Part of a small language model's weights: 14 layers, attention and MLP in parallel.
MLP neurons of a small language model. Each row is named by its layer, matrix (gate and up: input weights; down: output weights) and neuron, and shows model dimensions 144-239. Each number is 128 + 32 x the weight over its row's rms, rounded and kept within 0 to 255. A neuron's up and down rows have the sign that makes its largest values positive.
After each neuron's rows, "fires before" lists the tokens most often just after its 100 highest values on Wikipedia text that the model never trained on; "fires in" lists the words (lower case) most often at its 100 highest values on Wikipedia text that the model never trained on.

L9.gate591 [129 127 167 202  75  87  82 131 131 139 142 176 124  70 107 122 138 118 122 154 151  84 123 125 109 102 110 125 128 148  91 114 127 100  83 108  94 149 163  92 121 129 146  91  71  98 191 136 140 127 144  90 114 145 122 116 216 133  65  96 163 124 128  95 131 109  84 149  98 167 110 115 130  99 135 134 112 123 148 189 153 140 116 195 167 175 134  84  92 102 134 116  72 117 167 111]
L9.up591 [ 95 100 127 124  49 116 102 126 160 142 130 194 185 143  81 115 176 122 174 140 162 130 158 136 142 129 138 131 116 152 152 157 115 104 140  97 166  95 199 179 138  97  85 115 133 108 117 141 171 101 128 155 124 157 102 136  87 132 136 108  99 127 211 128 115 166 156 161 162 115 148 121  56  98  88 136 198  70 156  66 145 122 105 168 120  69  60  63 178 143 139  79 177  89 100 147]
L9.down591 [ 91 148 139 125 101 154 134 149 180 140 176 140 151 164 132 115 189 217 118 109 137  88 111 134 137 110 134 128 137 130 122  98  80 128 120 157 111 133  88 119 116 164 128  85 131  85  40 128 149 119 136 177 133 131 125 100  54  98 115 120  68 136 130 112 135 119 153 112 124 130 205  21 109 121 182 131 143  73 121 172 164 107  49 138 153 139 155  95 162 139 120  93 182  87 173 110]
fires before: " as", " in", " on", " for", " with", " film"
fires in: "served", "his", "worked", "appeared", "working"

L7.gate602 [105 110 156 121 136 125 119 108  90 122 195 111  97 147 125 132 149 129 177 120 138  95  85 151 151 113 104 227 200  77 118 110 106  79 134 110 161 122 168 155  58 103  58  98 136 143 139 156  87 110 172  99 123 155 168 141 163 154 216 188 115 183 113 142 112  86 100 152 129 189 146 136  96 159 122 122 155 149 128 135 164 134 132 155 117  67 121 130 128 119 149 119 178 115 134 131]
L7.up602 [100 100 128 175  92 108 207 147  82 132 147  68 157 146 112  77 146 125 125  54 120 113 122 172 201 146 114 187  87 128 115 134 153 197 112 152 170 143  70 176  68 127 118 114 127 166 104 184  95 124 119 146 117 181 146 113 135 141 167 186  98 129 141 107 135 145 128 175 126 126 194 128 118 129 151 194 114 106 137  69  92 120 124  95 133  75 134 159 139 117 199 164 173 113 168 115]
L7.down602 [156 130 112 135  76  99 111  59 110 131 181  41 133  95 117 118 101 158 138 135  84 137 172 134 139  95 116 156  87 145 123 141 163 106 110 107 146 156 138 125 104 119 122 112 103 150  80 117 138 128  99 115 130 124  69 103 126 132 156 126 110 117 107 139 157  76  92 157 107 167 131 113 128 131 190 111  83 127 132 172 144 179 101 142 115 148 138  98 101 111  84 125  98 143 116 104]
fires before: "t", "ter", " to", " with", " in", " as"
fires in: "worked", "daughter", "working", "due", "up", "daughters"

L4.gate302 [237 117  88  86 144 152 143 119 110 122  71  94 157 175 147 195 119  86 120 102  83 167 197 119  94 126 130 240  60  86 101 100 134 172 102 134  94 153 128 155  93 158 140 130 108 126 114 155 125 146 141 171 136 129 112 153 111 156 128 106 124 150  92 140 127  91 159 108 144 162 101  95  82 143 153 150 150 159 133 122  45 137 165 143 184 111 185  82 165 214 193  99 113 192  81 112]
L4.up302 [183 132  77 177 188 120 173 144 105 161  90  93 124 155 132  35 141 138 132  84 145 117 137 151 134  80 132 182  89 114 144 175 139 119  98  96 155 156 109 132  50 128 142 178 103 159 128 111 147 132 148  99 139  66  58  81  70 156 119 135 168 130  91 166 143 184 114 105 131  96 132  82 143 117 111 125 128 116 159 161 111 119 104 162 107 104 142 172 157 151  88 112 110 183 122  65]
L4.down302 [188 163 120 185 180 125 148 123 106 187 140 118 157 176 161  96 142  86 144 146 177 139  88 141 137  83 147 155 116 138 124 175 115 148  58  93 140 190  56 115 129 145 105 179 132 174 140 161  84 107 154  72  87 129 113  76  57 134 100 142 139 184  84 175  97 189 130  92 121 167 169 148 125 100  97 102 154 122 112 126 121  77 110 164 157 128 116 171 136 136  80 123 154 120 146  96]
fires before: ":", " in", "ed", "er", " on"
fires in: "released", "release", "directed", "published"

L9.gate717 [101 143 147 110 129  81 137  77 183  70 113 172 147 229  71  86 180 210 155  96  92 137 141  76 134 139 170 137  93 135  92 156 188 142 157 147 137 152 165 121 148 150 158  76 118 138 126 150 121 138 114 166 100 148 109 142 122 166 168  89  95 115 157 166 180 127 143 138  90 125 141 103 167 121 178 149 144 122  86 131 141  94 179  50 168 111 138 182 100 161 157 104 151 132 117 130]
L9.up717 [154 167 149 129 135 110  84 157  96 149  81 162 113 158  55 133 149 192 171 131 123 129 218  88 110  98 141 127 126 127 146 178 120 116 168 107 142 150  94 130 130 116 155 137 141 114  54 176 183 119 148 148 126 126 150 147  82  97 145 179 107 114 137 102 150 128  69  95 125  92 195 123 137 174 160 162  94  97 120 103 127  69 214 181  95  70 153 162 110 102  43 122 143 173 107 119]
L9.down717 [100  93 187 179  95 157 120 164 100 122  83 123 136  58 132 111 179 155 148 132  85 136 156  70 149  69 170 140 150 110 155 156 106 121 130  93 155 172 112 120 118 109 147 138 175 182 126 113 171 125 161 157 140 100 139 123 191 142  61 186 156  96  73 143 147 167 146 102 154 145 154 151 131 110 107 128  88  88 159 113  87 132 161 142 190 150  95 123 131  51 157 136 104 130 102 172]
fires before: " the", " St", " S"
fires in: "of", "at", "from", "to", "in", "attended"

L2.gate776 [127 140 123 113 112 115  74 144 170 144 188 169 122 161  97  86  47 191 159 150 136  97 178 119 144 131 156  90 150 108 111 151 128 134 118 162 167 151 172 136 134 143 138  79 170 124 140 154 130  96 116 137 123 104 137 164 100  76 108 140 121 150 118 151 127 188 190  95 156 143  95 170 146  18  87  82 121 105  69 159 139 131 115  93  44 121 113 148 137 129 141 105 153 117 178 137]
L2.up776 [ 99 116  33 147 129 102 152 145 165 184 161 149 150 112 128 138 139 164 144 124 119 122 114 131  82 123 163 219 103 130 146  72 181 100 161 105 144 152 139 105 114  91 106 173  96 130 141 145  74 118 145 138 150 161 164 117 103 146  46 113 156 141 122 103  94 134 133 107 147 103 113 117 136 100 174 102 109 129  94 123 155  73 201  88 121 166 168 127 198 122  54 140  80 122 153 174]
L2.down776 [ 82 118  67 143 122 101 155 117 164 204 113 135 148  97 136 164 162 141 128  81 113 155  97 139  50  93 136 217 127 124 159  83 177 122 151  88 178 164 117 110  78 146 124 161 113 118 142 148  85 133 164 124 149 153 167  85 159 125  50 123 139 132  98  81 107 138 133  85 173 100 121 101 151 137 155 109 119 130 125 106 126  89 159 110 115 156 189 115 159  98  57 127  79 159 119 142]
fires before: " ", " as", " in", "es", "b"
fires in: "n", "well", "station", "place", "miles", "microbiologist"

L10.gate207 [157 146 111 109  74  80 181  77 121 100 168 161 106 193 155 127 124 113 132 117 105 172 149 102 140  96 182 109 119  92 116 103 121 104 149 103 213 153  64 177 122 147 162 121  52 158 133  70 120 116 135 151 149 150 108  96 137  85 139 148 117 152 125  93 148  87 142 112 169 132 111 124 148  71 122 123 159 101 123 145 146 149 168 112 187 133 121 174  98 136 118 106  81 180  67 132]
L10.up207 [149 158 128  79  93 149 142 102 175 133 116 183 178  89 147 109 119 169  51 171  98 171 183 168 116 112 208 120 111 144 148  87 161 113 139 151  69 141 174 146 151 123 116 138  92 118  98 141 164 107  93 106 108 131  85  83 125 166 126  47 129 139 132  65 139 104 115  94 122 158  84  97 141 146 119 123 110  91 210 157 144 122 209 115 100 133 177 190  99 145 147  66  79 101 120 186]
L10.down207 [129 110 119 141 109 121 128  87 110 126  86 161 174 153 148 165 113 127 111 149 126 193  94 137 126 176 173 152 158 152 104  84  84 142  65 149 110  93  97 114 123 135 149 111 103 136 124 176 147  93 112 167  90 127 134 107 146 157 137  97 156  89 165 168 118 126 146 108 118 121 179 111 131 101 144 123 113 134  96 143 100 112 177 188 255 173 101 133 130 155  83  96 123 109 155 132]
fires before: " ", " year", "9", " season", " day", "7"
fires in: "in", "following", "july", "one", "per", "2009"

L4.gate78 [ 79 123 116 169 129  99  95 113 131 128 124 119 144 148 152  92 112 118 137  96 120 162 130 164 122 147 160 107 134  90 192 185 105 118 123 139 145 150 180 101 102 137 121 154 106 141  62 148 216 157  67 222 180 162 100 113 127 186 162 142 135  99 142  98 124 108 116 112 138  91 151 183  66 111 159 133 144 124 101  33 112  87 131 125 148 127 127 161  80 171 105 170 179 146 187 152]
L4.up78 [ 83 164 167 107  84 166 114 123 181  92 165 111 133 184 122 150 150 106  90 114 139 156 187 143 156 139 109 128  96  85 125 127 150 182 136  84 143 147 191 104 129 107  89 140 173 151 126 115 102  68 110 139 164 162 104 122 146 121 117 133 142 129  76 121 112 111  93 175 187 154 173  75 106 124 115  95  84 137 185 130 166 112 103 116 106 160  81  65 116 130 163 138 120 126 114 126]
L4.down78 [104 182 125 106  88 119 123 118 100  97 187 120 142  83 104 167 168  23 162  77 154 100 131 103 153 101  69 121 130  97 182 136 121 119  72 121 145 144 145 107 137 150  78 114 178 163 118 125 137  89 180 136 155 145 130 108 108  96 117 116 134  78  99 127  99  91  70 151 156 165 174  99 118  90 128 107 150 163 142 160 138 107  96 143 149 192 154  92  99  92 172 142 153  80 124 158]
fires before: ".", "–", "-", ")\n"
fires in: "0", "1", "given", "2"

L9.gate760 [124 168 100  66 124 153 136  84 133 151 157  86  94 113 147 158 120 100 144 116 101 102  98 155 152 132 102 105 100 118 134 107  61 116 121 133 133 188 153 107 133 105  87 111 129 103 156 122  59 105  54 144 111 171  91 211  70 156 100 121 109  82 132 107  74 139 190 134 101 183 130 180 123  99 148 134 102 120 175  96 156 131 138  44 127 110 151 111 133 134 137 154 174 131 102 180]
L9.up760 [ 79 137 149 152 166 120 149 106 114 101  96 122 137 129 137 147 101  95 141  89 195 141 176 150 147 150 114 189 148 133 104  79 134 143 142 140 130  98 197 118 106 143 153 142 150 100  96 194  94  95 138 141 177 165 133 170  73 139  99 162 184 147 157 144 107 147 134 143  90 153 121 121 168 167  87 160 147  99  58 121 113 117 146 126 123 167 156 158 190 125 109 105 208 140 154 118]
L9.down760 [ 82 107 128  56  97 172 138  80 160 134 179 140  78  87 127  96  81 141 128 158 152 158 167 121 176 151 119 148 117 112 155 105 139 181  98 131 145 112 168 106 120 153 172  89  56 172 169 133 130 149 152 168 168 102 166 198  94 168 127 153 134  62 156 119 193 126 118 173 121  99 155 133 103 122 108 146  93 103  80  78 150 111 108  88 149 133 119 140 130  93 103 154 217 106 180 102]
fires before: " ", " the", "p", " to", "on", "ite"
fires in: "in", "despite", "under", "according", "upon"

L3.gate382 [134 102  90 124  63 128 170  98 171 150 155 170  99 154 182  93  97 121  85 133 102 168 104 155 118 188 161 150 164 149 146 106 122 130 115 112 142 198 109 148 109 171 131 133 133 110 118 131 147 135 117 166 203 156 144 122 126  71  96 127 115 136 153 135 112 131 155  91  61 184 133  97 132 148  68 117 136 119  45 119 100 103 131 104 131  88 145 132 121 109  73 158 119 130 126 115]
L3.up382 [132 129 133 130 147 116 171 151 150 131 121 153 106 143 117 154 193 150 114 146 159 113 109 118 122 120 178 129 151  93 149 114 103 142 128  97 128  91 182 138 126 124  96 118 158 104 172 158  96 148 121 158 131 123  88 143 177 153  95 141 123 134 121 145 137 159  76 167 125 131 124 115 136 102 132 124 114 162 117 148 159 122  84 100 139 142 116 159  84 116 123 149 115 161 149 122]
L3.down382 [149 148 130 105 141 133 158 101 141 145 137 164  66 167  74 158 160 182 115 188 152  91  51  75 123 127 165 144 120 129 121 162 131 164 146 150 126 125 181  99 172 165 179 177 129 118 160  81 119  98 128 138 116  72 129 133 219 150 145  83  82 119  94 141 148 120  88 166 111 184 107  99 122 138  81 111  80 141 118 136 109 117 126 153 163 141 143 169  90 115 104 130 113 198  90  92]
fires before: " the", " them", " his", " these", " its"
fires in: "of"

L4.gate59 [148 115 171  97 130 105  61 156 108 149 189 136 158  51 158  89 141 103 112 121 113 129  83 161 135 100 157 115  92  75 108  87 125 139 123 179 142 142 153  80 128 128 128 140 106  96 132 122 136 131 173 124 136 103 162 149 165 156  70 155 161  92 157 125 114 126  65 106  79 117  90 126 130 138  88  86 181 176 169 119 146  98  79  83 155  77 137 168 124 114 150 201  85 127 189  98]
L4.up59 [128 118 101 135 171 106 191  48  73 133  95 112 118 153 137 119 127 104 118 131 175  60 115  96 129 146  79  97 140 125  87 160 120 135 158  77 147 119  98  87  96 131 173 109 128 152 141 182 141 124 105 174 133  36 199 146 145 142 164 128 173 106 112 105 126 175 127 132 129  83 131 145 135 148 116 133 173 123 100 144  85 125 133 142 120 148 126 116 142 131  96 167 124 128 115 103]
L4.down59 [103 120 101 139 212 128 157  47 119 127  64 116  91 109 131  88 147  76  77 142 114 101 122 150 157 166 144 113 158  97 108 118 112 181 132  64 145 124 120 115 100 121 125  78 133 143  75 146  99  96 129 159 165  86 119 111 169 127 136  79 156 145 106 122 127 164  97 101 112 136 127 135 121 163 117 161 144 153 173 125 123 111 143 198  88 114 149 152 134  98  84 117 163 140 104 141]
fires before: "–", " |", "form"
fires in: "2", "platform", "1", "3", "at", "0"

L7.gate509 [106 135 110 121 116 107 151 203 147 144 153 170 171 169 163 121 118 101 153 143 139 119 137 100 133  61 108 164  96 107 156 152 203 153 152 144 166 187  41 134  85 134  62 141 134 110  87 130 114 151 132 132 127 160 134 123 102 168 100 100 160  98  94 148  64 147  94 123 129 157 143  63 132 170 129 129 143 159  36  86 123 186 199 150 119 122  90 130 140 143 112 110 162 134 160 105]
L7.up509 [111 138 115  99 127 188 148  61 117  33  63 132  53  75  60 148  82  62 159  75 159  95 113 136 186 137 169 135 120  85 130 120  83 152 140 110 158 110 163  57 177 124 127 119 182 105 144 131 162 130 136 121  94 193 163 141 197 102  88 107  81  99 167 118 100 102 155 152 132 174  95 151 169 134 110 135 180 131  78 162  96 117  97 155 185 101 143 125 115 145 124 119 125 118 157 103]
L7.down509 [ 87 126 164 105 107 135 149 127 116 124  91 137 122 157 100 149 165 133 106  99 146  96 135 115 149 141 183 161 124 103 179 105 100 110 124 104 127 158 133  95 123 133  85 109 159 120  74 117 123 114 163 111 146 120 187 124 183 183 127 148 127 161 159 125 176 118 161 160  40 182 186 109 162 117 157  79 119 131  45 139 102 146 144 155 136  92  74 160  71 134 133 153 126 126  85 138]
fires before: " the", " his", " them", " ", " these"
fires in: "of"